config.toml
norm_eps = 1e-06
init_std_qkv = 0.0416
weight_decay = 0.0
lr_head = 0.00743
batch_tokens = 32768
z_loss = 0.0001
train_tokens = 259100000
MLP neurons of a small language model. Each row is named by its layer, matrix (up: input weights) and neuron, and shows model dimensions 0-191. Each number is 128 + 32 x the weight over its row's rms, rounded and kept within 0 to 255. Numbers have three digits each.
After each neuron's rows, "fires after" lists the tokens most often just before its 100 highest values on Wikipedia text that the model never trained on. A number after a token or word is its count.

L4.up391:101102163173181129136113092108089145129162068119115132113126107097188161141141109094097119108106175130138121145092089146176102130173125141115078150122097139066082129100161201127116164148083155127071097170141154119214116096108125120107063117157159157160136121172146168137190101127125128164152097160065164165149131113192108133090128171202119094087123098140123169136073132081156145124145116137182111183129088133058142160079109192171102183132102113134141164128073125096125129115085095159107148131082138070153093127127150169097160112107207118138119150120091136072153096087173111141
fires after: "al" 19, "ang" 14, "a" 11, "el" 6, "y" 5, "ad" 4

L3.up174:140099171105118086122119139130151158100128151109132057072153102089078123131103093046098152105142132152154152100114137114158139127160110085203143114098198194145083189109161111065107117141146134138133159131155129123123070166164066150168169159123138132115115149100137140084170117114101136117138095101177084117107145113093108120109125177104166161111108116088134126116133068167107110139197121121148157151135056093155152125176113117143127080059112150090178198156118132115160132107122116134187137098096127166182140098192120061141187139062167063126099139163124103171081168150124127094
fires after: "wh" 52, ", " 16, "W" 7, "in " 5

L6.up673:129159129179121085083104124137106171162187122125153064109168107125139105061121110106155112112165175066123063132105098062104112080161121116230043187125186116215111121128146099149143157152140106109128195160176097146187104130148154172082128148126113115120153073066127122144105138106112121188121179106126197146156078136151129125095166140131106144176131181159107117116138144133087166207162116143172140096108095136102100135130089168131121122103128157153128164133151111145130141133162138129126171201134126157151109138120113082080209109122144144140103141141141186138111150135139104121
fires after: "sp" 21, "f" 21, "c" 16, "S" 7, "p" 5, "s" 5

L4.up62:130131131114143134136117148173079121121066076057140164195095136152173124174158104099095088163094168111092122168127117196129150165131072178105123088095083165149096089082133156096140136102200140090117172133141167152107085167114132082126096161063183099109098167049127129127082113138131112116129118098088117151055122129111098139146141101144147142150090088178082131118144073080127157143151122081139126146078118127115150095065154090161147124124186165145117199117066139087110081112110084119109077176185167105109156086120166150140122138094097105116156176147147109145140157131121140078
fires after: "c" 14, "a" 12, "o" 10, "oun" 8, "d" 6, "op" 5

L7.up380:118111140103167203074138103107061176135145153111127065152152136188149113050122129153108180154139138121107137114152111164131152107063138124138136113142162120104116134166121139032146102185158137165173158086177174101151157155107096158114086139050176132100153163079127070108153149106140179135149112141170122085167192157091127106148116142123144121154117146124120174138103109123047155088144138122166180194190166088147120127136113124117155126109136070096112163120084169153097134148101089135176194123080090127082100179102124088153135089165134134152120147142139125081115163111122082091
fires after: "W" 26, "w" 16, "wor" 9, "ot" 7, "e" 7

L7.up405:163108083141131126114115157122088070147121096107155159115156157120169127107156148125121163133162180157110118073176160175106172111104157133151061142168142150140165153110168153122111124125109147140171062153116077047142121092167143173099120081104129165106119213133122118203057213130144183068121124101150095161107085128117071061148104106111123059149118124101126125127096146184085111070080134121137145177142128147116083202080159147112141119121123099091129163147161123128152180158169135083125171093108093137081128128134122165172134124126111109090115157099099105154129167132053146138
fires after: "W" 26, "c" 23, "w" 12, "r" 7, "u" 6, "i" 5

L7.up347:108159119161171132112152162151138193124148089156079137112160075159085099117101157105164088095147133141077134146081110112148127063119159154162165132132173070185120149170084067109152119130129081127132138106173147190131071129090105133135116121131116081118117123079153111155107107118140153161133090089130165148130143148165126132135080139068145117167072107148134122068115151121049167131149110166110154129147141140124115237127106114082124150114111171101150145081140118068108105165101190084097106137158061201126128124142191165105166096091138152168054125114094157119135120187074145088
fires after: "H" 20, "h" 17, "f" 11, "c" 7, "y" 6, "F" 6

L4.up510:180152129117174135110110083160079169083089143096159108095115108139162129103098116101143156197086116107116098072130141186084095086074121090171148139092128095158096113107081076123096100156134191076196125122159131089120139148129134207075150094123152152103127166121081067167119113085128107088134112096168131133136182145142083107152131106138146077128113142076157079146104127202116137123136151070184122132130170128140090110072183141117157173089146099061085145103136105127153143103113171127096165049134090178111074137152133104133139146133117149146091162109151152084149119190161160158
fires after: "r" 19, "R" 19, "N" 18, "w" 14, "W" 11, "S" 9

L4.up588:120160115150135112085068134151161121173075145109105092150151181090112108092115141097132148097179126117133161149061086126089110070196134102092101159185110180173150093089176183120073155138109106105160137158182041118124116116112117112125104158141145141153120122111108117156134189111130119194104142157116104168131115110134147158100116075110116172125136097131169147126173121084089200164147119139131097089143171120124173041172117197145151139080174085143119167117174064133185142106097148099165184130079133126176129120089084154119158139127119125090096134113118091129148172200118104152
fires after: "p" 21, "sp" 14, "pro" 12, "f" 12, "c" 6, "oug" 5

L6.up646:130148099142186125116103141179112104090149107129130185113184124114135121133094140081134101097073174172150100127099102106089097055156134164128133088155141121150116158142127089132108153149148191097128149159152165166097132105087083161136112096143156111114069132089101061151091158089176136116133092118164118120164100073145088137132100155148131162161118154138144115186116169127112159216130131190066124118108150130109140126106079145169111092110157166136121129110193119186098124056196112116159145204136105145100098123131114126100188108059079088083096165056164149130139101134076149184
fires after: "e" 15, "p" 15, "h" 14, "S" 9, "c" 5

L9.up180:085102158190121114132105157133050152158136160142123115146129118121102180118146107200128170107146184179121166086094105142100107183118160191094157116134102120112154118123128137050101172096135113132074105144104167135154069180162120167104108127190174150111117148100100057113085067177083118069141153195165133195143080116152134130100093120113112167152123171094135111116115145150150163127136131121151165099073150141151131146165129095081182095110143129112174116111167073143124142135074155079127141147105119160126157079141182113136057039142193123118143114080117114084121133148132122120
fires after: "k" 11, "ak" 10, "ot" 8, "t" 8, "i" 7, "e" 7

L6.up177:120078103107129124106145130086118125110082108131122152122130144122227093058117096165138120112094050159104160133075086157155113059129180110114173086079149103175059129125141149117101145141108154130178142195114128120091120175130106159116124114102140091093133117083065157147097145146124110146135106135135092119155090095140151109188116116108113115151142172151082162121012097169075152153100126103142109129134179180128131133104170142114133149136112102150108140079079165096175151159152110090089132159202095139103090115119179129129116116122144065146086180089076145135157113185169077118
fires after: "M" 23, "p" 21, "P" 13, "r" 8, "R" 6, "tr" 5

L3.up167:107111140158193114075119135095192120183179166118119095201130125106154135070099178122071147089182111069128146088095116137151171060155120128118117119164146155080156111159141160096124102134118137134158146176103138154119114178128138136091091121124141178058107092194176121145107125114135151063129139139161151122167104149043130163174155111126074126078151129126153062129186146144103120132154132106179166181146155121126135153066117144145134131151128151132069112086140124121149121084006137142131124134072107118129141160114096146134166091112099110087182132191125151077116117153103140149
fires after: "." 41, "\n" 20, "|" 10, ")" 6, "s" 5

L2.up165:228150069155138117122147050177065168103117117086119107097156101108121080095186130119172167123130149081115130136113107130105160192102117045173096151136161152152099160111094105075096132190107087109140126117175075153194142133147126161128107092070136163149061153130138112196132169066136113076170131085161145187173099121177141108094126140101150108166089157069110094166159135150108143126111145066171146113088161105147093129103125159117141146074139074092117150092153133099130102090126127147097185098109125124131128164097134122119177157152133133142127093173144108117144146171124156106
fires after: "on" 23, "w" 11, "aw" 10, "uc" 6, "r" 6, "ol" 6

L2.up86:089103167162100110150121132095096083145140071135206162124125135139148145127182126132110138127143105138123124100188128124159097149147117122157132149113093179087125141116132169149102144083142182144085173100136098114142146142044079148114128167168117082138138155120193113116123205159125138165083152188125128087166133131105131036158156129181146172062076113126178131085111189167200113114067143110107130148174207137137107083095151126113161158144150094081143098141141144096124082078157191137135087081086108128119127159072135135149104060170113140117125097127131164090081125111122086145
fires after: "D" 10, "e" 10, "z" 10, "K" 7, "N" 7, "u" 6

L6.up77:159110122139104140167119120124109171150175199160157214118135158112169180124166083131082157160116066154117149152082099135098101128111130123100137154148118201131085160150123156096160107113108120138152113112118128132117075121113134146140124185208131117147132109141131097109114048118090122085070116169153117110130110168175061118127118120148150113115065149115083095186149155190116115183132183092132135148097200177095158160071150112115121098091131138127174107099171132121172141119088084132188138140126102088084083162132143099089149102095188173154121184062116149117156100153070157163
fires after: "i" 53, "ac" 12, "di" 10, "e" 6, "ri" 6, "li" 5

L11.up102:178153119148121142148136165135141115144079130118145153108174154132110078106105166127171058109137048088130112125128172154202103141133149167059138103192118151136161152170106119147119148123147112148138121156151171142209130079110148168105118095154098147093098124167136097152117042142094075095101164121099145097105127159073134113076137147152119106156178133067095148144143114114104142111101160081128113220146141146085173077142145098130147139101110175085084174150121147162161125167076142133110116112142190158117061105123148100100122137119161080209085111132136139170186120179107123189
fires after: "s" 18, "the " 10, "res" 9, "s " 8, "a " 6, "S" 5

L9.up717:165151107164155199137170157134105156193148146185131127191152165137176157130127161121122134172155151094144167130150183166159146118077111159107168112117108142157095137155118128131156139143108093116106113168120182172175050133108141109102134149146114104109150109181097118186143178138098091189136114141127132161230129185141152176147089134141088098095145150117113095094102190095110158088109138114145125099086159154125071167106165195128142156119143111121152130099156128126136130140123093147196139099096056074155062135166098122168113196120099147084153122064141129106086071162127130081
fires after: "el" 13, "f" 12, "s" 11, "l" 9, "od" 8, "ad" 5

L8.up478:094115155185144145129125152098107144165111078132111191112149131156149087099160157112080119075106171102066135182115127097086177103129098144124165124083141079065149120166126148100141125123128148082145158062113185127151131123112153145123069120099132175147110150110096113164185058105121108108105136133150157065185116121098177151127100105126078089087148140152121112125125147197142108096128133122165164148140110051098067102121102104174159093180084148162122157204167097114137092155101192149109179092092146126126149107125117052143139081091123131071097135115102090093175151156158145194
fires after: "s" 32, "al " 10, "es " 6, "." 6, "s " 4, "ers" 4

L3.up12:125133093160134106134082150121148130147112104068128114107168148165160060075135110121137142110112109066187180136096085156170095126162153098112194097106126133133112127178081160154129085140068155113090059148057142117180105122105182093142150141106157068103148141148150141150087095137099158139106142143092144089139098119065140140165159119089094065078150153128117100167128134139129137140124151126117127144130137197143066152093145144090155168133137190172131132139193179097168101087124128104195197162183166133136066085097135079144110090104105082191125122154126136131140074186140122144
fires after: ", " 58, "y" 8, "s " 8, "&" 4, "s" 4

L3.up49:166164072181067150123143148102113141122127122138080162170113145095075097162163105079155099065103163085118163115095136186074132037164138148150175128120131178108096087183168129146085058124078169099084099130136122155143103136110115108121149162116118050156157117129117142156180164147139161127035117103156124117145139114116073096200155146100171147085102146122129109131104122188168201111068115140112146101100172134147090155128143094144173087159132130145121151154114110085150122127120193128148132124186164065073151120134102141143141098138090109174102130178115117139141142131086096135
fires after: ", " 58, "s" 6

L3.up765:193064076133115134136109098116124109145108165093140099088077180132135113165115114109106144070130109152136139148133137167158053128135030123169125075124107090138139153164140142122127130132067126152142129090195172175139146160146087109157144160050170098150152098130114148075160123118111145108112061100113137107127100143118096075143111138120202160154146111140154170123162181147160179084114112147101116167121121090085129131104145075139124129107105144130126141086147166113132157083137142126119092132134108208189150224137176097081137109065123018137122106125108154170120156153141151108
fires after: "wh" 43, "bu" 14, ", " 9, "be" 4

L6.up603:156107081122164124149103112167108150127149107099107129128091156105160135105162080101122072146148084116126106093104095184151106128150075128122153130118134162095117097130169126182113072116179122111123097203148089109107159084135085099159126128152153137091156167114122116113196082131135121206151105117137135136119143203086064141157187155161137090116067130114099160137115106113135125097179069148139109120164141149140150144107186133096098146112077058141175248113092184122157145124088125119117120115192178129150122143161124217112149129121159096113145127195157108092101107147182093084
fires after: "al" 13, "an" 13, "un" 11, "d" 11, "i" 6, "a" 6

L3.up423:147057115176155156141123110135149159158123083141107146161058114120161126100140112075138078109154142164086073180164106138162134150115131102128140073161170071094152119182164100155075126143072154166154130101100166152159141187141120152136068175107185130188163140097140062066127135136100181131118131027121089159078164131130109142153177109083139178090143156121152122129152119138129134166113157154109112118113121120106098166113193099059100171116139147130114149087133103152085091149159115126129152196125096150163111140080155099052164103124140085157087113084107182156127137129104093114
fires after: "wh" 41, "bu" 9, "oug" 8, "\n\n" 7, "a" 7

L4.up323:095091109126139110074078115086170117115114127089106192190173107082158100124109100161123174157124107064175187084155094134166186137123134172141219128110159146120118145144179176111166094107117183184125146164099178116125096132069147127147185120069165133070109126174093135176102130110109145083145135138118174067142119157084117155126142110185110131064178100154138116117167167163154109134149159081181124167167158131162093147141170120113094169135131172137164090137077147078116109089141136135080111144116102102156138138083140112140160119167119153133144093159156097062167174135090110152
fires after: "." 52, "s" 6, "y" 5

L2.up557:137127138147085174128192104178042081115094091083140149165164150162075093143162081137167128133135119142137117096177113131138155122176130194139135172137109143070177098165129130163156109131118189147129124122123119088101125156135122168133155161077135104165187175140181145175166139088137115109055098108166121096191153075095079054116161141099129140071058104112165114109152160159120092131114162162087111087117106096086107071138140119105104127145095074121145151141117113138137131059145100122167095143139076136102140113176160077151099174055130127067092151123151148162162142159151121118
fires after: "N" 19, "S" 19, "W" 6, "B" 6, "u" 6, "F" 5

L3.up587:155141140091127164095092107123099133102064115066148167136161095084147131159082138120132164161080122089120162144163079090088030122106142119161088112145152106082142142100117103136148097163121159099158119127182133115137078049121087140118152090136104226087094116163125118147108153109099067099133157110119074118116144148195075084133157135155101145172135088130150103193147118154168164151133154138142114177129120127116153211128128139136100086112107139161066114072218153074131152119120110146167142111152114118143123154076124078148171179133161130153147187139086082164116150142147136173
fires after: "20" 18, "res" 16, "R" 9, "S" 7

L7.up635:151109131099125149119116107136115097210163128115140084159132170084141145114129168093190108124139152098085118104153078124202106120125171161130181182134196111096150087147124157135146123163163099152108174139110129141192151150115160063144072164115137073130119152100133148138088153119111122158096168099147167071110089136189108168094170156169135114123110162116109067105153141046152182135171118167181107164140153073164134144075109156186140095137102172108180185187156113126151156142117104200177134156123119134141119136117137108183170142137087146115155134106181162078122148134150101065
fires after: "s" 21, "c" 19, "el" 16, "i" 9, "ac" 7, "f" 5